Part of a small language model's weights: a variant of Adam for these matrices.
MLP neurons of a small language model. Each row is named by its layer, matrix (up: input weights) and neuron, and shows model dimensions 80-271. Each number is 128 + 32 x the weight over its row's rms, rounded and kept within 0 to 255. Numbers have three digits each.
Before each neuron's rows, "fires on" lists the tokens most often at its 100 highest values on Wikipedia text that the model never trained on.

fires on: "ong", " Co", " Ba", " co", " pre", " Se"
L7.up264:119118140142201175116071076115154158121087067094164102112136184092142107136119163179173129131206139121156134100127137100128140172114110122095131104182102160100057123147091131106176150110119156089110180096126105083048161143155120138151103142114132116137094166156134128071171114070152132092108146126155164079122163180160138094104100125190053158144180093162161116110191145135130155170073144075125167177206136143121135114109131099028108121136153089081136150100188145117170159134112147144177086100156152128152134099064118094119098155120083082141087090118140103187113120081156123146

fires on: "ian", "i", "an", "la", "al", "'"
L3.up1055:120097135142162195117146090154080036096084131193159140172117097089190160146127121139102131124066136093078147153123155123119136144105130135135072133094148128128139089041164106159118116114181082114170141130121125139085203046109148079152142203090087114193153156122140164098142169161088065141119125132138127100123128122168102151095145172141141138039119123110153193150172093119139101140144135108133178134126074125174112100078122132109118088106172121144126129162116086169116135174152139121128090107144166126129156106038220132123106190127122058122064098168104101163130125112144176113

fires on: ",", ".", ")", " m", "20", "00"
L3.up240:061132131081095129123100218124106154175155110150166148127075101203128137122138101128143055136153129113128197098137069160125114139139180116142156143116177128135141089144097148088122149150137107081110086173124092142193161127140133138141170120117119160176142169150155109091103110194133118144182116084136162131199155127127146151141103114171089139138119185165141133174148176106150171128104169120087106113116111102101130170134137105143078136115135118126160143165089157128149073124120066142106179151137148131152114138177116137135126107167058090132145160149152022154160073087071131144

fires on: " |", "s", " and"
L7.up1115:093151123117139105167174141068097129109146140157180117075132131100107155111129110149173113183136123106102074119181151115137088138104119070138099114145114148111135168118182151111057149129107173109102179148101111091166064091122205135090154082163095151074119079120101152098126156160112154109099144169187241157100112114080111098085107107121098161118124127130139188147141123184098120142169148083204056097105099139095124193048037117094115095171121117083168120154084123054132162133084128124153099132142141108174118085116135197122096139183131134102158126084141174167123079074097117130

fires on: " by", " of", " in", "ed", " ", " to"
L6.up901:124095142151150149167124159117104168084124076177107126124113164138153084106159111097151117189132085154100167155109129192094096168106139141105102121202151143133111111160105160123105169229198131158127116141105109106090186149083112128145125188148126099121100158143125105039103102083139160179105151133129165079193105159156107115070101097120149148054108134138083163169153103102084136099164151126120114119113157085130138093097052114069129093109190143174080134136104160121158094124173187047168073141095162058085117140100096137150068153139122120095067164155137152166107103117143069105

fires on: "==", "===", " =="
L3.up1460:102147141127147179138080176112172138122106140098059147159132156065123165084159099126144125163163100107099172182100159118134103190131094111141135014178113138121164094152148105126137152073156198134110086151103114124099068130145137160123119114122134153119136133177136136119145114085129135120077133170107127095162092126200139097091128144118115147134105149152191185091128129175166181117135070111129070171146121069103098146094125109099105183152119128125126124119108153104165131128097141089148177041167067139101134121139143123117150106167109135136036129124150063083091139112119108157

fires on: "m", "s", " S", "z", "n"
L7.up255:112118128134111128112149158182142123134140100173135191062089156092106142116124138139115113173092102129144172082144163185121146161088134167150074117149110077134153122133115090107165131133144128090114103103096128179167145139138143166127140182122178141173096099146154081040146111115104100164106110123121179178135093148126102141119122154139148099163104195156095104135172120172134142114118149101086090153097104106160136222166128131051125136187121109108064170111178140131068089087103122143171153172123139168168091164087081035141054099180112111133093182110210100133137124088152114156

fires on: ",", "\n", "\"", "ly"
L3.up230:125126140147131160084145087189182166216114145073134123138122086130116163073154139098123143116088128119159143114065205096081124151120126141145192142144113105081137218107124102116128145146150138133179137114111092139165091108146126100120092207098131154107185079133128123094152134110158085148064103096122138102071158123120195114099123126132115185093165128187126113104141179146179109130177138118159158093166134149146139111162112133171124158148145157112122139151174167100144148123104129147118104133116106130137120156137094119129143107135069129126058099149103050080127153115130158087

fires on: " by", "-", " of", " on", ":"
L6.up396:140177167074125100122125192091144135140155103125122224065128078111123183093167103153156167136145069092114133168144144176048099155144189143120134174144110132119111179137160116165117093121143118157161148177083113116139087091137166113116111206153209071152098126110140134092142131114132116122118123159133159092148100162126134123058112214162104197105120150132147102131166143117070187099123198121099085142098158064092111126137123143088125099132151124125147145144154131138104132172164112121149106111103164160133152137117126204124046186101116185114172174111173102101107143152103145120

fires on: " the", " an", "s", " for", " |"
L7.up451:189095127181148163139135174071140116188115158132148164112213109093078172111138134104181147145127087113078165096131154113172119146131132125139052149124163156109041153108160093169133138158195152115184146106113143104149141101112141123120133120174154153178180105155101146152114137094078136129121128187198128139161065129075121138068170126107133120160148159154090175110132196188150130146106091053172135115180127084181196189090131174102114122138133107107078072190140115076182169143074074093175135121122129145155195067156150092115126108178103141148097171127166170171125117088089172152

fires on: ".", ",", " |"
L3.up745:128212193145135121117106093133135192229115144092072134110153046138149093161070152160089160202115109140122094116103126109086018176102152120175138104121167138144111125126086126149145127092108153090219109152135077093094140105121187124119067169194162139115169076113136118154154118146125101123123120130181136090088118110126179156141095090131110218179133119181142108200160161095114145125178104104160154107084138144118180131163110146152126134161097105116083152171131172140138149078108113164126158143114139150156116182064137104121080152122109125079101155121105090085126110157098207130

fires on: "or", "ur", "in", "ci", "ic"
L3.up565:110119174129155174133172121114083103128088172128107159083129049139173149151181188161112120137099169130113096129186133069109113101102122208143146113161120171104114132084131153114116144133168122074168138154086100111144140100154150057224187170099163150194150108119088151110088130130090106194122145133142114128158132184137139086135130087115152092142106121128111147157141109098117129174121144127117190113125195160129124132143167147151100117115196122109137103114129113164158139100150099149150077121177113134180174160097172104140122120189101113102187172150082097113114021084130121124

fires on: "===", " ==", "==", "====", "/"
L3.up1255:114160130081132142100101160099158180142090135138075119142130188135096164092198063115140143147155101088158123125086170110131136192115149078149107078153172095116161104130116086134110157097095170162103139110121128096138088111131146151125141142114165156142095156132101123119150136096138140092079133211144127139136148120144147128130123094082086156143103119135204190146167172145134154094148117113163064208131075117103175159107143145115127162132095131137118109126087164071170146142092141099153142095104088131072102110127133125165126152182056071151074138126143083085121145119129080150

fires on: "==", "===", " ==", " election", "===="
L3.up1112:083167156097155106145158193051162203152129118117106156149136121144124145059152116096144095174212147132141133100131143120145087146168119125149141091150077126144117127219079124126160154080143150162107161106125147102135116168166114140140147132141151127126135114194136133084138081124120133115065099176105148124183123126095164088163099077106138138115109147151172099115118132180145196129101103103105083112197124127081138177113140138160127179140078134097127118130109189070113144071103126094116213102131119107150143166107057096111079106143109164124151189142077089094144153067133136131

fires on: " is", " Pe", "o", " and", " also", "e"
L7.up320:114163098121142142113178115116160099159187136126117170133169108088151156133145100121144128193142158106147095108135053205144096113134073066144091119138160091112106128106146102106124119072098145066173142163116138057120120142119169148159076145174126139053160121126091098085094136126116105093112120185091107167083082135137204134179083129154153115077160112152095163111146141172138141174125140121131176146129131126169157150135106117137134143128124123091117128109152094101124255164129175176137147113139146120146180097163064078124167117180105032129130094115179134057148106104100102114

fires on: " ==", "==", " National", " International"
L3.up1338:134117122129191160153059107090200118149087102116107120172143138067085139073155125176127091144163109096115134139159176114135120136129074164170127058154096132108195122157135122108101163075147122141094139118115150143114096051131159136138104125138159175132087119199120174103128124081148136122079129141081140079079060146138133104118129141140107139181135173170164128118092146156169163087134106124129141119149104070087094196093105125104098182160112134135136114107144172128160120163098121088114153119128030157074123106101141124139159131177094089134076118147158098075066104096099168126

fires on: "ia", "ian", "a", "i", "o"
L3.up1394:114099142160188197155147161096108083087036127158159130114095145088145193113153112102172129107103111154081149108169154159073121126110119207147109116119132125105151112083132112114149099073093135098156153155107110149111163064109188131166137091114139105146135128118143178138175186158036074161123134111118161103088103144185124176162109155080114125124106133128125162172135133136178087116079161139136163116113082141084106139156091139087094187159171098147127128108113116163160119121126132174155080136169145107086156094099162139104189170158077071109053119136137117138092102163186143136

fires on: ".", "il", "son", "s"
L3.up1399:093196172155130087109148156135129109116128155117124255099156120124152129147163114150136126169133112133108161173133017160129135135138110100153100143130143150133135122098096156201147057081219124141101085153116091127144091131126143141119128098138129158123120070101120183109069155184110097170127093113127053107184123124136120102110106216156135193165131136133196129162090140114152147097110138152188122139085110093139074198121085122094105152137094161099150171105103166198125131118102096112121119117095105107104123106108161094149137092133115173092136117130125115086080127102147151065

fires on: "c", "u", "e", "ab", "en", "g"
L7.up751:195103189084103169136119150125192130152116109187143128076143119184150102145073016129093150156124103108151170097168070135123120097174058120147069137097147112128155145139105123157114155102101191111183142132121107102152123113124083153112161144112136189131100146157094131180082175153130155144079091146132115094120110159141127156143119107177090118139190146166174179119119099106142170110109135125156144102209116060137114108116110117179130143125048135131103129126081136100181168100098176095160175148113104146134160068124110101169099147081127126061148142152116115104130081092126097064

fires on: "ley", "ton", "son", "field", "ster", "ford"
L3.up876:219113134164166099129138171127109059118132131107154176113116133127146162081181155137088126137164121130159110153161113099132120118139129188092134128200121099111122159109157114141137142120125149113129190158116112156104106076119126144119147120151187088145139103182122183132063171109144079143152111155139173060107164134112136115116150196124233123143116135194143093097070112152177099101117143136128103145057111086163146104151054141200073142141104184117094098125081124125099078142074083121116125076126064167101100119171177102167124105085154156135115128140113087072081105146059115072

fires on: ","
L3.up229:075153122127211126124132103110141110183124156096095131096158097044172194104103190101129161143075130135176086083107190104129123157096139117105130132199155074113080157136149134142082133084100162140161109140110104130094069079131134081130106153168099114126189122144115135102070168047100071151081164093121160089133087177140219105100143130160147174141163147192151146143123135125225105114100139135125180155186137119137169129136146133130127126143084198104103112190150085133157187149132175141139157075110096181078080175128113088120100132139125100067022096129162155059109139148151132082

fires on: ",", " 2002"
L3.up155:109128154144131146097063098132150137170108136118062139145133077078140161100145111111118118159117130134139096140080183117102097198102108147114143099155134050108126200121118170109128162125103141123170099133115120134111089115114127069127126147144070117120204081140155110123131153080098148131086144094132091066155097150175216120144126121152126205139132153165240141140108100113179149145139144124122151151173172160147170107126086128131105125146100117138075146104151135121157145122106147128092176138128104171047097161166101127108165127120095152086045135136136143099113096152156138092

fires on: ",", " |", "),", ".", ").", ";"
L7.up325:147138165059155103157088096079142095156103129108121125130131123073101178052134093163126078137136103130137097151111153122138084166148111101173173091130173081092051140150097138145106137146149189106175132084139140133106080147127163078103071144122124138077125124104141139081166063107136126122121101141133124142097174137134126135129101114139105174115140116207097156172162141079138130127146113131101109167099184143121210121056119212182148163180132091093137103118121120188118151149110152149153169088139099160139142107056091133131111128161103058136137133126133151142127140199068152130

fires on: "k", ".", " (1", " William", " (18"
L3.up87:122088147087112122197143164127166160198101086146188133095201118107153125147105094125143121116117150108097103144078169152058075119168113158119124141103177116137169115133165132138122146137125111123148113133100140140184111078110122107155142057152118124219136107135123126162053145151105130140197141118134094111126113126154119133152105141184150128109158118119134169107107153143144136107087185121167122167064092092078232182132059186147078130124067116117137138153123136207141040058141053169176104133118110117157102097077129119118094118132109128136147126137145113132125119108133117089

fires on: " |", " their", " H", " Y", " its"
L3.up1184:117128138101164149101093151124149154089095050099153100115134161145115168144138097126225078128164111100095121106141091118113120144108123112096090124165091182104078105140165118114148125117169157131139144149102106127116132160105206152146059161122135171098120184162096103106111135104138169125127138117110152142092155142118126093132141183078127120080089115147112199122132136166122145151141107133163017165152187092048139134109064167040140115135124165146140100153093138140104104165075131058114112146148089135061072071111147121065103154131124058134163104080138161150145118112080098155

fires on: "ton", ".", " William", "son", " John"
L7.up8:131174165129165077089096090146100075170083127137103185132163176175107129115121149152174133147073118089168118192155070145106131148114147144098124119089148118151141141140113085167150102102138137139132104106122077144194103074092136231139110101114108112173121098163131126097097114119176078176107156115119132106127158129120132145066101205095164165082121097175185150101096129143136097118133143110155127137088095057101163117145050191183150147143121177137149107117091142150135113157093147097166102102163088149117119149139107113200121149124120136140073114111165138120130102047098089101

fires on: "ci", " until", " ex", " along", " of", "s"
L7.up518:095081125147094145117155120079136113116079129157060108076146096102097197180127147134110226134132080159122094094081106125142156096093106146123132131087133170109156076038092144158167120122155185170161085149111160055141136125150148137167155158128127164108150132118050117104097140119131087140111175147165165116069131170140203136192103130161167113165121119137157171157163174113136128120149099128114068146141121149066165105157135153172103117111088118173176114157142162061069176075081111137168158072161189146132153120140124108117086144151102108128117170146132077123131103115156095108

fires on: ".", ",", ":", " T"
L6.up1351:168098141092101207130092087141144082136120146120052123124105091128132116079176168109064111122090095098158159107100120130089125150138152077169151105171176153131140154090127145165168193108102127110073088123111129132093094107170073154172143149158116078121150092158104124096171165142145108109108191099156145150153141157116197109132116139162163119093148137152127116133209121121112121156135174124116114138113151129120139175094144107110146113128152158096039155150125140090177125114150132056152097086105124100146112109135142123116072107223151043098106128144171160089122133144161139104

fires on: "s", "e", "le"
L6.up590:140149193051151171114180105102152143118170075120151196146157109095190076111143036211089116178130095145096116168088108171144072123091115100128091141116136059096125156125159148162133147139148156065131151162091108144099104088147104135139077174145159108084090140158192127107120097155133114128169154091121132115116182103153195189125155108160114109076175128172147151115144128109128197060117132113170135167165129109176146133099100113195152077128113121116141148115103132115133166141136134174118148099115138164103131133167114076160103142157141062072106138162112139105093083099117059071

fires on: "o", "i", "ro", "ni", "ri"
L3.up1061:145110143153158174185110148117093116125074135117134146141115135066163135097201142161118132145102111116180106171146111091070162166090149136126142135141140144129163152073139134112136134075157098091118129156126051131113148036112160157132082150128167130108128138115125113116218135148079140112191138131143123132071124114127087130119161164141070156104147071124076136206101142093146096057145126158124129128125062090129136140146135150107148137193129154121125130133092146141168115139087160133149157105177142111108143150128229086125148171179090122159063131150113059162060137055175166091

fires on: ",", " C", ";", " Ar", " N"
L3.up944:129134134135098177152143082100099080132090158140110152043154111128104174106126053158125111153089068109117118166138148110099103156122107132145086093181194137110152133084138112132096153094111130101125079142112103139140078139103174142126071158127117165082151167153089127125132131057118160106139111164175073081158097159113159100089129126110115131101148136144102162141157173128188104149168093099176132178126154175101160133073131136175146137127158152125103121108109128100146180144101142076147085092114111110123095142114092134154136153162117079116096088149123169162109105113056149143

fires on: ","
L3.up744:070132128140139143101136084150117166154123071117103129102084145100119171067124081106129159133086096122082141119139235099077077174157108110170153146165141082100113216133130110110146165095099129128186104129111120165196082095112120137140122137149128121133181114130156127128132117091136161110065107083113049085141122182140171163069157126121134179111180136160173122175109121152193128168095112100142143136170142195137194125107150120123132113121132190158094121106157130115166170126142172109121157111126089160092115127129105131090108120158117088077030181140101099056132104140137141101

fires on: " (19", " (", " (18", "\n"
L3.up1249:140178168140159083120161112146086063110119120128100142083155085114141120062109152158106149163138102149120126147172152128126122222160070196101123083123138152103097105124132119130138076116144114107133111200105109102143113135075157096149127135174133115129091137129184146118189169078114157132127115159145114109130125168113125165107152129098143174154112127127186094167122204123158174070181103124165078185118163123131168111123120193122143108178108122121123143167140179142092150098051107174152143104138038116084160164093098107064097134149113095125087199106092082078097110125150134168

fires on: "."
L3.up20:103169128110155104095119210154169186164137116106168163125169111188109166185130106091138069121149129099115144110158164119099151133122125116151112077127089152146067119147068115126139054089121152132146080107119127122155135106096152095124083113153138192125118065151060168129088090079059118103124083108135106109134139125093133121114141149166098141189092180167171153120080109162143168111100128134193087092148160143091097135139118111118148204133121168045145147169143188112156063124098070065101236142115079123151152128149121119069136129136054161150141144078139044116150079099168158110

fires on: ".", ","
L3.up261:080164138101118126066129164133089205146120100054165153111102053148114178086175090101152114143153093144171086148110123148152124122119138124133160067152137122145089124186114158162132141096154099141125126142128127135179099099115139119138109098105127136147142106164151141161076154096131086113166117065138172136195143139141147153124122165174133165155096145212212123149108203117140204107117175122171103111100172129075129172156118131083125223135085157053151135161097156152148133123134087101126175138129066108132138143145163162111116107097066129147121172103097055144121082136136167119

fires on: ",", " &", "ov", " and", "z", "}"
L3.up1191:096162128127108111167150172157141164149138138104152160117119095114100196124138144112120088144115146139114107152128123096152136143062144109104081100175168167152104109144148164116048113117145196131100106151121122154180061160120122109130141084142128162112148112140061140145092097134055119101152074161157107122176158139105104093124103152114081132181093092138209142164141107144210145160168155130173110149139114097096095156143099170092147126153087208096152132195102101166128134150088045130198149111128117133120137116177207114096139140167086130116125108114163106105115120071116188143

fires on: "ant", "ing", "ment", "s", "e", "ta"
L6.up160:152133120109098181116129136112155121134127072181142085153171067154171124107160108139131099122129145120114134172117073117181095112204121095130119124166132102095110135162156133163147198116124159117138139165128107126075121126137126139152110176141099093169091116171115118119106116131085118110143126146115140130119163155141165093155115139159115083116116230145175149112126136167152183150110064065080141134145137100171138069087124110150178090142066102070142139148153142126199145105118133149088170129124114137158136094098098106106166140076142097125139169141139062094197074080094095073

fires on: "ir"
L3.up435:158104139158112183163066109046085106137111115070130171171210144153081097103131071099213092123086093115189121164100186125111105135113073113137100130136148129097159181127085103132069194083049117112136085142107112165180101079121162127138162185118152187133090114165130148086171091104109205106095123128144138181093088113149112092119120150099133105131079211136109123193153096122132115110088144092136166131151128123130136165103131117123126211154199105116107083107121137086155151146102138077116119063149098131127146124187118131128140166150130144159147155155177137093136081151164026089

fires on: ",", "),"
L6.up1122:092159135129106144118072124090120122152135160134107153082131129131069132093127129142115090120136059111132098187095093101161134215122150151208160094155120146096078099162149083132088153105107140034103132106109165131149115138125209160125069163110137173092088132116102123175167120160148214146111148143171172157072158154141104049142105128131094164115112111204131133129152159115147162170144093138119124132138147078124120190072111134130176126142139149116131108158137130086136114138157083155131125130137123171138180097137103100130083121182081049113162108116105146140100158134104149103

fires on: " |", "S", " as", "|", "R", "L"
L7.up1140:124137149099118196118182125068119191150135147079090134153110163113108152097128116160127097156164107146118144121182132148127142143174172111108067105146088124092073116155138110122055091169104177110119185122110123078113107104074133169097162131172103171100147132159119145153185145162141126092164093138140164125071139169102132072121155154101113112114166147145094147145188160159152171183161134085129049151127146132039126166135100117121084148085147130117140088128160174122146147170151019093155109148084103151169131132105143147175093111128117067174143121135118084145122091073100118139

fires on: " (", " (19", " (1", " (18", "(", " Ro"
L3.up557:174086126108096151086123110135068045104140161154100102092181097078158161078110138156116142123121090123124105136142139131111099178140073154078091147116133156129165133145145124135135119126092173152136119128118137167155082163162147047144100178131103107103125069111100126117131154014123143126126132171146102091028113148128097114163175153118211151130093122143191093116114099154109146119157123141169119173118211150171186072114126171104158133153130179136137113103149168131132157115147118170144128071113050127073153117104128102073137159076098089145093130091117115117142093123151140119

fires on: ".", ":", " in", " with", ",", " by"
L6.up701:116158123108091132068170157107115150159138115135124104123151139113105103137129145138138159126166116170096143116105100167115082206143110134155123090167154110126122123151113101170147139103141161130154092116153118111111067137075188086107105136128103120141147119160106150138077088162105167111076158152189147124080164149142149195080093135090080149136122165175142109086139121126133117090151183139154145113111131079117157099132106138100077151124134138144128154190191128152146139068178163096158129125112132097160138089068054160096105124135041147146101194134075093093076104116195191136

fires on: " re", " ", " sp", " f"
L6.up225:087174126109113110137088128142071185095126073175091098142102178113113165079130145124119133153113086125123146110111163117093146164158178138134078134129117106037145174137139111154105123151165177133188200127107096070094109140126163109143120178169139160066161154149051099074124134110121103156118147100133146137126122176168174182127141149145156165122133125135163160192108133152159225129147116123157053153115149065110145095138136106093147119133102107075142146112115173060155167135178183113102118145097112125132182128160089176132146131128140115097108152097175140114113136119149172143

fires on: ".", "\"", " be", " ", "$", " f"
L6.up101:064161147174147125143139159147089147115115134154044116100133169061129131103155112133103074177150083085125164119086120096108139175138099160132112084112118089122104141113092079160146126112141199151162073140120135143139078147132130137131103109136072181104226101126098177121129104089146077150089126095099220161060147093115181160189105145107130171096170138207132124173076151107183115146156140131169088161164076064123124079159151153101134059134135150086082145092113166124166126134104103134119152132118118122119156087126107096186175154139125095119150188076178156110097131120115153112

fires on: " |", "son", "man", "ell"
L6.up245:144209154168193139183152172148142105144105160124115145104216135157101117109152158112079131149102159114155121139095086147171155140108181112121120076148073188107060147142210135144108089132169141147158174134106112072072094121140152083097127095140094171092109143200080183143121184074108112147117121153155151045109175133071154095081058157153139124146129113169148163190146139161203119188165125120167148121065097063143092088153105204101155153132097194149139132179098149133078124163159065101133142131171112110125133138155166116124150190109098124111087130105120096140101156130137124078

fires on: ",", " was", " that", " his", ".", "s"
L6.up367:169119130122128138091113131122167093136130139099130146098148069135174152142101153159080119167136119047124090198148144186045094119175135142150110133154121118150106160103171109152186158063101131100147128103104133117108055147126120134121121132136099138059140112142104110079210156145114172147128133131128181131110088117161155099186082089155127159106134130215134154201170209153094193132147168095104094101103084139102166103042112092132135117128117124098094098157161185047160144117090092128173100076073154144135144142119130092099070096107160112112149216130173144111092172145100137116

fires on: "ed", " 19", "ian", "ia", ","
L3.up821:034122127130131126189077139160146154149160149158143111130081148112229153094166150133141138126084113144122115170136221126136136112130144085092153083152167132163107103142157148122140171113110165145150108149124122118102172127084140131134111094127150106100154127088155141180095149140134094082160100062088156112080117128226105107114138157069137169137126153157164156131100119126114100059116136153094115124077139134085123166105008117077114157162126139141104113140113100147169109146156106154156126181119125122111092084103131119106166162110084096118068091106171075139161158142194107106

fires on: " Air", " Ba", "ir", "ba", "tro", " St"
L7.up1495:091151181086117138169147131064089106169068088125148149100217073129121067094140129148190088087161110127119137115177140079118138124180053108161142070132135092151097151127118108173091145154099088073110134145104158141146136136108136104114075166094105148122075160136101193120184101097131139119111164111160131108143064116152107120141112134146065124174142148121055128111132164117143174088124123169111186139187158135090141151091142126147105157157167107162103111166147176140054148098118120094184076104144162124101162116116093166140110133154116173069173126106086168084126118122220121131

fires on: " ", " re", " b", "app", " form"
L6.up893:051164238169144130168123131166100115088120127124144105112144166124082145116157109157100081149151137081160202162080175122083130153156115151091083114100091139069101101162114123163175131127092115137216170125137095119144098108133120118142150117183156128090177147165095136107165135130204083162111159169140104127137078183129156148153153121151197179094129131155102158208154166135178173180131097062114112175153142091118114167098152108136075156159140128094111129124075145095125156087148117095129168120156133117100174138102099097112131140118114161110126102117138176112099093102172133125

fires on: ",", " in", " 19"
L7.up1334:127170167138085162094139183132144155119105144154118180113191095141109143110113126099116122134122125083091133085109145148069143186169146098094160108113144104113084122099130036089148152083071157101125092104126110113139126110099101109118146103153107130107137110113091159085086125151142120129105140078174149141128174166119180114046106099130151150144150146172179141098123111125158147131148186117124139098143102092076125149137119143110165112132101115145127121207139118121142150060120119128183161119115130174115164126167066128133108172097113099134130157153084143112022174147186155068

fires on: "ell", "son", "ro", "ley", "en"
L7.up280:123185106117121065137226169102072093135084120165149159165147132107158123087101094079088131124147126110157161133117080110090203154175150123093106150091111145104117141135093178096125136131181132151144166152103114152074061125148149079133147083109128095135123055152090154183128142143112101149089132116142176165103125134092136157099105189129219145130132075147150143114088161107142135090129124156091138186114122095094158087139110135104186141167100146145133131142093127168091157146099081100151147127204169116076095149150117116151124198158147100169098103166111085109070157083089141076

fires on: "and", "y", "r", "la", "op", "ist"
L6.up1185:150160164120104137173090178112125109117147138101116133120089134159121151112063185111138148188148133027131160081093152155111103138112083116222065110123136093106164083144154113163148126117116105135130092167086155130087127115133181102162101114194105128151154161133103146119063108080152218117123170102167142098115140108130120138170128117137156123102152111148138133162093172126136165150093063132145152141103166123103190103105117176119134096155189107125130163114108132148213152112126108107156153142110131120134121186036107165129069142096139100125107157112106135199105108122102167147

fires on: " of", " to", " |", ":", " as"
L6.up199:095157196095181154103108160076117152106126117183144097122151133094164150087132074102126152159148159081103152168140098172087041151161161129111132110152116148151166177141165123167140153160154064159112191112104106160134135128083146093203138133132149143144079163136154187055157168149156154137139089057111151147159124160113113129093127126113113184059125104118116137151196168127094149082138126098096163128105081153115158124053073153106148084114165107116122086167174150150140114140119180111130113122162122130101157141067114154151105162172120106129122154143181110130104115074160088123

fires on: "el", "il", "s", "ar", " in"
L6.up171:142160115099124156103155186071076149154133130155140155095108196159107123105113141093191160138177131075190172103091131183126095151109106098144089080165051145104148133136167091146125214099144152146161079104126093111115170113122237167111077096130118116111183109119092145047131146127107189127090121115176124183093160111161133120129128118135171166079125135112122141144143106124162149134130163070144109147135116130094172156123108131109111156127148115126076168148138109065135208096112118121147106147164164109098146155159159133118130149121156082099115175145147084122141102075098099143

fires on: " ", " f", " comp", " be"
L6.up644:055132116141191101170130157106085120127111107186139120087206156117107103086110132154100106172166103143127162149164090133097105156163177105082111088089107145142092181171093141145138114131129172103187164120127131095094076162123116076121129169145167117122111152197078129165158072181156177097132149119126087115114083135137141141132112105131122175057124105102151133139154140158120166114121112131120080130131159090217166084123130138084116107153096162120148134159143208090159158134177155061105175128076122130140156144124077116120155167167108086097176185142110135096110114109187126154

fires on: ".", " De", "ick"
L3.up1450:134138147056107140116129163131166125211102108125084196109175145126160112132129147156173100157174105104111069105215111110080051120111130125139118135176112117129181082155147101106139143147103126127102090150093118125165079134071106086131139121228157131239113134151154178104079145130138143137164135119105103146123092186070093163163138177139090176161124177135107101176103135121128224136099154125125127103114204135085175143141086190128080161088119132127152136125143158176186103104125102121083117096098106094126097160078133147135092100105096133071151151125103149156138112136115105130

fires on: ",", ".", ":", ").", ";"
L3.up403:157086140124104102100130129152073140136099130126112133136144144122115158105134134133120069137108063128103103153157171119100115167139131130158095127150145100110095180147115053113139129087134162133127126126115078156104076161101184127109098140112141131098156134140145136075122151053134203156130188191106112133078131138150140043049125130124101172108150106222118147124090136118166144133122127108208077149141173117109120147071121139128148118133120149134113112115110133148169184108120160130170149059132059079151080105106116104149168122152123126110086109144070164134093137105115154119

fires on: " ", " re", ",", " and", " the"
L7.up1080:118130129123133144109112125120107122125150089134082111113120137088124163138149174145116129121149051097083173133131138163115163195113149127139129099124089115087097117109155100124136140103127223103163142150123150165108113113172158104142103120139130164140127129112070069143178086163153151162131205131172106146029167240121219125126108137159116168105160141200131112170151139132188186116149158119100113165105085098024153121105084096130107142092108112177103136142130198116119130115127173100120098148160057138110147110125116068160121097128130119060121198117064144122096066178147110097

fires on: "a", "op", "g", "en", "and", "b"
L6.up843:165091148105157135176130159100106077146132193135101148111088146124131177129063138184158120146150155139176117126092146120132163093054133097162098106144086070138133165165099106152116073090118147081159039120129123054094064103163125115162070141198122126174130185150100138087119129163152188112127119160198127096118164138155131105109071151108094167108117105116103134109165177094146064050094103099179142149088114135164159110111128123112095090112140137125121081147125110131131204115145177164160119157166123160119123153074103175155085134126124063104072074112147171141081124117124161157